Weights of a small GPT-style language model, trained from scratch on English Wikipedia: normalized queries and keys.
MLP neurons of a small language model. Each row is named by its layer, matrix (gate and up: input weights) and neuron, and shows model dimensions 64-255. Each number is 128 + 24 x the weight over its row's rms, rounded and kept within 0 to 255. Numbers have three digits each. A neuron's up and down rows have the sign that makes its largest values positive.
After each neuron's rows, "fires in" lists the words (lower case) most often at its 100 highest values on Wikipedia text that the model never trained on; "fires on" lists the tokens most often at its 100 highest values on Wikipedia text that the model never trained on.

L5.gate466:152140096135136111165117102142112110111100094134122133134097120098139166123142103108137123132124115161151132146132120097147101134120127121121161123088133139118101098143105154160154103096076150131080142142099110118142160197135136112136154121121119140174126148113152104152137122134149120136136171143101139137151132133147147105115177134094134107111127092166103111078114176146119116123071115135120125119107118142114115156115094163127132131121121163122148106123154164135162121089137090159125151124146118106097154117136111113087140120125158081156134115136137107124111131175143141092
L5.up466:131107161099134125148146084133149112146085127179180085148091091113131089132116119119121147097101134126151121150106090113147116121154170129147125182125120145081159080142135136141145110143111172103083149097112128140153151165124150147162073106108098119124155135140166143082128118123097151104117148132117149110145112116151154116155168117124154124109126132118162097122137126130124105135118118099149134141146126147082164133144143139193151106166115074116115152135075139131111135100152122084102111130131138130087066102152108137121141110156124150118142124176146122129106170145144133115
fires in: "would", "not", "to", "can", "commonly", "t"
fires on: " would", " not", " can", " to", "ly", "'t"

L5.gate50:108133133147145136167137151109143114164160160166156145091127123100160138124108118064084153095099125161103096121135140105087123135135118108126100140114166123116107108140127096082181146164141139110138120161153094138080155127122169129137161108108150149112111120112124162125112136127125140120109144134139156115146154136151148122127122114143156127118141120154148129141104189124089173173124120145120138146144175164136166093153117108127093151147100102145110118107109151128128131116104171134123161107148134192148153120110129092098109111120113132114116121143163130100156133150106087118
L5.up50:128120124134152109159087138166122128126130098134187135119164128122111161155115123160111095181107116163131085125164101148116091091157120171136177109103111150134114123127157141170136136165100143133156108125101119136123183148092144101138122121120142115163153131097114106093114127105083102124105143186166157130139131155076111103132133119078136145117132092108132141118110111164117133148162141124120111148130117110141126187117147126169110111150156149138170158107131103105107159116116151124105101135144085093134120149130188143150116140142127135051136111124117109121141177142133137099
fires in: "more", "both", "most", "following", "of", "all"
fires on: " both", " more", " following", " all", " most", " of"

L5.gate321:124129136126089132142102128171160148104165125104085146154170111115158136113122156128128131191134113133121107087101129128137113166116097181183152082099140156122082149117136117120175103114115138160116103105139093095114137144138166098110121128142144144142113151166101127092180145122123145138128170138098116118144122100108123108135130118064120122136139141155108131122174141107157171119098127083155156153146146162145104105100080118129163100115134113129140151128112135169147117112109120127141120174133195111123131172127142071176132131129131148137141158143139133116143155129137123150
L5.up321:157101110136128088115096115116085150152096110144149127136116138097136138125117159139109126118132103160121133132154122153124149134154149112161144102122154125087151106158169182088149168089119099112113149135135097125160132128130081112071133119163109128141156136125117151154139174153143147142131111168100129122117148161078125089115174150090145158113129101121127162161123143130133136131154131092113156167090139104135127163124154158151151153101122105087140169152166138126165096150137117140143125110120151127100101146111134095118121143114127100099116136155148198118172137135066155149
fires in: "as", "both", "more", "most", "very", "quite"
fires on: " as", " both", " more", " most", "ite", "is"

L2.gate100:146131136100132142093117173139098148134145152124112102133078166122128163108115175154128102145100128138133126140092119120137089130144158144111095114145111099131166140168116124132109114113097166117124109178176117096145121117124092139105171110085131139101133112134125075153120117148168121162115138162164143115144153126144102150128110062124137141086138098122102084135152142143139207115145156121151127115145139103109137147185126154144142108148128076140102126137152164127121159114119148129138164124141161076151168121138130072074100131120120119153136158079133097138112117053111152099
L2.up100:161104121116121117133124177125140176112105130123124082123129124109116185164140124152127128188125079165136132111105114061130108136117106129153124094131127094174153167141128096137089139129123132133128136149153134124162170173115086151108170104082130095126153074173159159161100084146151132134122154134147133132132111117126119129098120109084124122132125088101118122136153147132074165120137139131092129142114174112117118125151176125130177124120125107090143134124169158132135122163130102126153144170127109144133156138134157113130119087142147139161129170077126151119143127109100140121
fires in: "when", "if", "while", "where", "although"
fires on: " when", " if", "hen", " where", " While", " When"

L5.gate592:129136135147130134149153115139122115139151133129154140147112134118111148168148170137096159160109131140141157130114126141112148118115095135141105137113120148165128153114124151114073136175128140156116084093156113159110173155122116139121117132111106131073127146215135104141121090138106131110116152145145160124128124148098125127144117134055088080111114126124077110128101118136135120136106119147099114127132154110159085145137109151148131189115086097121188137087107085172118143137123131125134122094112140112133127128162094142139153095134165141167108118150135115144115129154172113138
L5.up592:142141124152124148150155114130115091164123133109138116152123130140161109115169108088093176157121137111139125140116162122098114148163169096134151133152113126150073107111130118091175110126158147101163091154125181159187113128124127123141111144123150130159088122067161148121135188156144155120189108148086132124134087123134147100124115122135148108145121126153131107099155091123170100177091125135147153079091151122154147126133089161173129124118140117121107157106096130166151153141139117102158109140121157143164102149143151097119091156152124117132096162110076129125122132129185129111
fires in: "not", "t", "s", "sexual", "to", "may"
fires on: " not", "ual", "'t", "'s", " may", " to"

L5.gate233:150134152157146124172157146116140109107109149127105074116095108119173164096143139149146134120102095144130132125106117142148130088092134066143118187160145091132110131138123125136160083097134095156137158154108104096111120161133102104140153124099135117158126116133148113108148099112121139146091134158118196131118167129106108160079128142107084134136141159122160169102162154154169141111136147126129145180147160114135110168110149184148135104170113119138094116128204127149148135125133136116188119111115128123117152158127135122073135110158128149107091126158083117115146125154106124119
L5.up233:116125172146145128150110102126157109104143136142152152146158120077125130141146154132128118116142113148120121142175151133141153118163136095068139165128149115129131112103159124162119114168107128101130121086120137145110157066109142102101136162150136125143094156105127163156113120160089136096163147151100095096104128145136100119099128137093124135114092167113111195114145142102148134108103165147126085146095124115140082114083097152104139102143103133127135142098101140124124145185150131110124151112097115128101132094158159157156134107139166085169069094144152135146189139081148153125
fires in: "first", "to"
fires on: " first", " to", " re"

L5.gate442:102104130094126072126081108122129100115118131131121145122126097165175136119132094159122163099124124095122089114132140128109115114147133136157151160143080160156157079119147107135100131147165108131150153167108139132144086108117111094124103130156142113144126143127101095156113149133142109088113097098123164159137120156145130083111071148109120139130127116100136131152139118145112139100116123128140104140096130108153063122135119125122173092171096059136157079137103160158157145144155101142158131105108112174165119175142120122114110156093137126130156159106123109114165150102105170081
L5.up442:123114163137174153136140108097140147167131136188103145136174135178142099078122126136123139130142125112137093162106111132142066067139120115138141116182133133132146083117161126138134175125121168123168092097135115170111125129096166140103137163128160145126130124094102141155138133110133129134121115131140111128140071177115135124091130136128106137129134170130091151121113103152182129136155143118093119135116096142116116122117098144122096101174141123118127125152149123150104163153104075080161121087114187110117160097151070120131144156103112115164096139135110122123116122143119150134
fires in: "it", "what", "microbiologist", "which", "where", "there"
fires on: " it", "ic", " what", "W"

L2.gate393:162117136117119141142110087154107115102147121095117096089079089164089158128098164146125143078140147147153118147118138072136179094088118114098137144118137106098087146099139112107149142172090102126157126100127120092129131156146091150113101097111104095170099133118140137090138161133148146157107138162096080116170180115156129144159156125119146117119092120198123129116126126149120144136114146103129115132105094123104101152119136159091141109154101107146159118113151113083132144147142108081074156165133148128125112143136129080128156128140127129098120117116121131106174134137151132118
L2.up393:104133105139090100165115125183120092168151118168127108156144087093170145139129113139113104162134112136099128110134165130130121136135113104130137103137101124143129117100133116121124165132100136150123137112120163143128183094110189140157106126129110175122102123094141111140096159115139153133150137148096123096157142146076140128127104162131169083124133169146153128130102126127165146108128167147051145149140135100136109123138135156073132148119138116131073106149125121104110136108137087127090164152122127105079131132116124141111148129108146131115174120104119129139133137200150106134
fires in: "first", "next", "earliest", "second", "last"
fires on: " first", "est", " next", " second", " last"

L5.gate385:115145142109107115113122086094107124148143128121049121085156132107137133124193159141123123137137158093137115160159156139141120110153104168182126126102171107073146126156101143091168149142109142119169126171072099106139130150134171147139120121111112111147149084148115136134115155168145127107153126132179127133103122093121119160113118101130165112141099131084119115136131138152142126158119152100112108101145132129145176134119110106081104129138145141128093145140112142108133145120152133129129160129123141171112109066144126163146121169120162096126081120128161109134095148114120131074
L5.up385:111158090124084154174094115134091121128163150084151120146105093085103156119116121114097105196151130132152085151136141145130118122164123179093143132135137113106141123118071131100125164163111104121151147166110127120094138084157097089079149127140124127138158114109140109120160151121147152134117114120148119119114131104118153147155130153161119163141149108100147126113119105079128125140120095143134102102154163143154107103142098111119184098154112103154089114121114131121098128131132104115133149125143089128127087103118097118140145149099150102123111149126101058139149115143166155137
fires in: "on", "online", "august"
fires on: " On", " on", "On", "ag", "ug"

L5.gate15:150108151111112095133116173122145162158125142132159116136115137130104109088079151087103164121159096136152081106116099139140128139152124167085102196130116101148137109091128115153155144154134141094101142128106148110152120133145103141124110129135079129153104156162152089126203103129103132115142098113125145123138107160103089132126122144160134091137140155163104103147128112107134139081149067143110127124147128123114116147113139145127146129144113141122124139121078114080079121085122127157182149125174167153108170140101119137123165111150096166112105105163143127136124150118109125168
L5.up15:102131113094134131151139142092156127100101111098146092104106119129159133091093143142138124132119105109140111130125157146175133118107118115143159128111119109126144108127091125128126130117082131131105134122104110113191138146143087152103134137162140101125119162113168127102123161162096112138113101099113129092160159154146126113089143133118113130080131122117101142121124113164139116173131168178109161150153142144122082158102113186119143128086142083095095132123111142081156139182111100139131142149163158128108175126136117086134164128107144117150118160151172102150128126136134157129
fires in: "of", "not", "t", "always", "really"
fires on: " of", " not", "'t", "ways", "ally"

L4.gate180:086115140078107110116118162141131120120147120112103142124102109120117100111137181130120117099144140157118126141156142071136092171133124089125141136108121138172102119137118125102100146172094150148143137165147119131173102152136116151116097126142124176154092101103166075085149193114148153158117148130129104138129119133116172149121149086123122124130127137132126079132153139143163130140152132109121132096145116137131135102113171138100189150136139133124150110165134070095184112135130132142106119157126138132135164143134160088162193135139096107102125155120095153129112122087096088130
L4.up180:131129116159130122133110067088107130129190114098121149136153116128107107174115115115115142095095138138147122105138123126084108117113112130115166119133106111129132087109129162102104109140110130124171178156144129104121105163181157123152104151137114132163107072125150089071183142132120116130119173142101093126144133130107145119137135105167142099146174085077135115144134107164160121157154125134142088118104168127109099110165111173116127099142119154182135116112120140151096087136168070106147133128124114129135156128124116162128122149171131133117113168120129117120128177117094163130
fires in: "more", "as", "rather"
fires on: " more", " as", " rather", " un", "an", "ut"

L5.gate333:152148123130124122142164120157119148095155071170051119094145146145135150123099152095115142102108121158108149133089099113124180119118170120135156158112129091154079094148087136157113138118132138171144130111128148139127131123117111115093137142110123122118102114091121113096116076087122137175088160150144145130113130161118108121122148144103120134117152181116158124143176129141149147059144131126102168128111143126136123111096116165129109137156117151094166121142146146124108122081154153145105131166141132166131103140139083130112117109157137153124121120130099131091095153106142134136
L5.up333:144137147114117111173177105131124167123138104095126095121122144172133163111170152111152124162178103085121126144112107141178129125129155157131162146100144082136139130126114132094137108139119110132139132171123119158138119106137196142139072101112122135137099156120129103089128110130157156144110118147087148161110147135180154158117136117122093165187125117146134138118120137141118126186123128162097172148139155121152159137136107155099147152164117109112115115130131159109147114120118123161145115128087100137128144134145092130156118085137112127141119091147122115087116194168154118120
fires in: "to", "helped"
fires on: " to", " helped"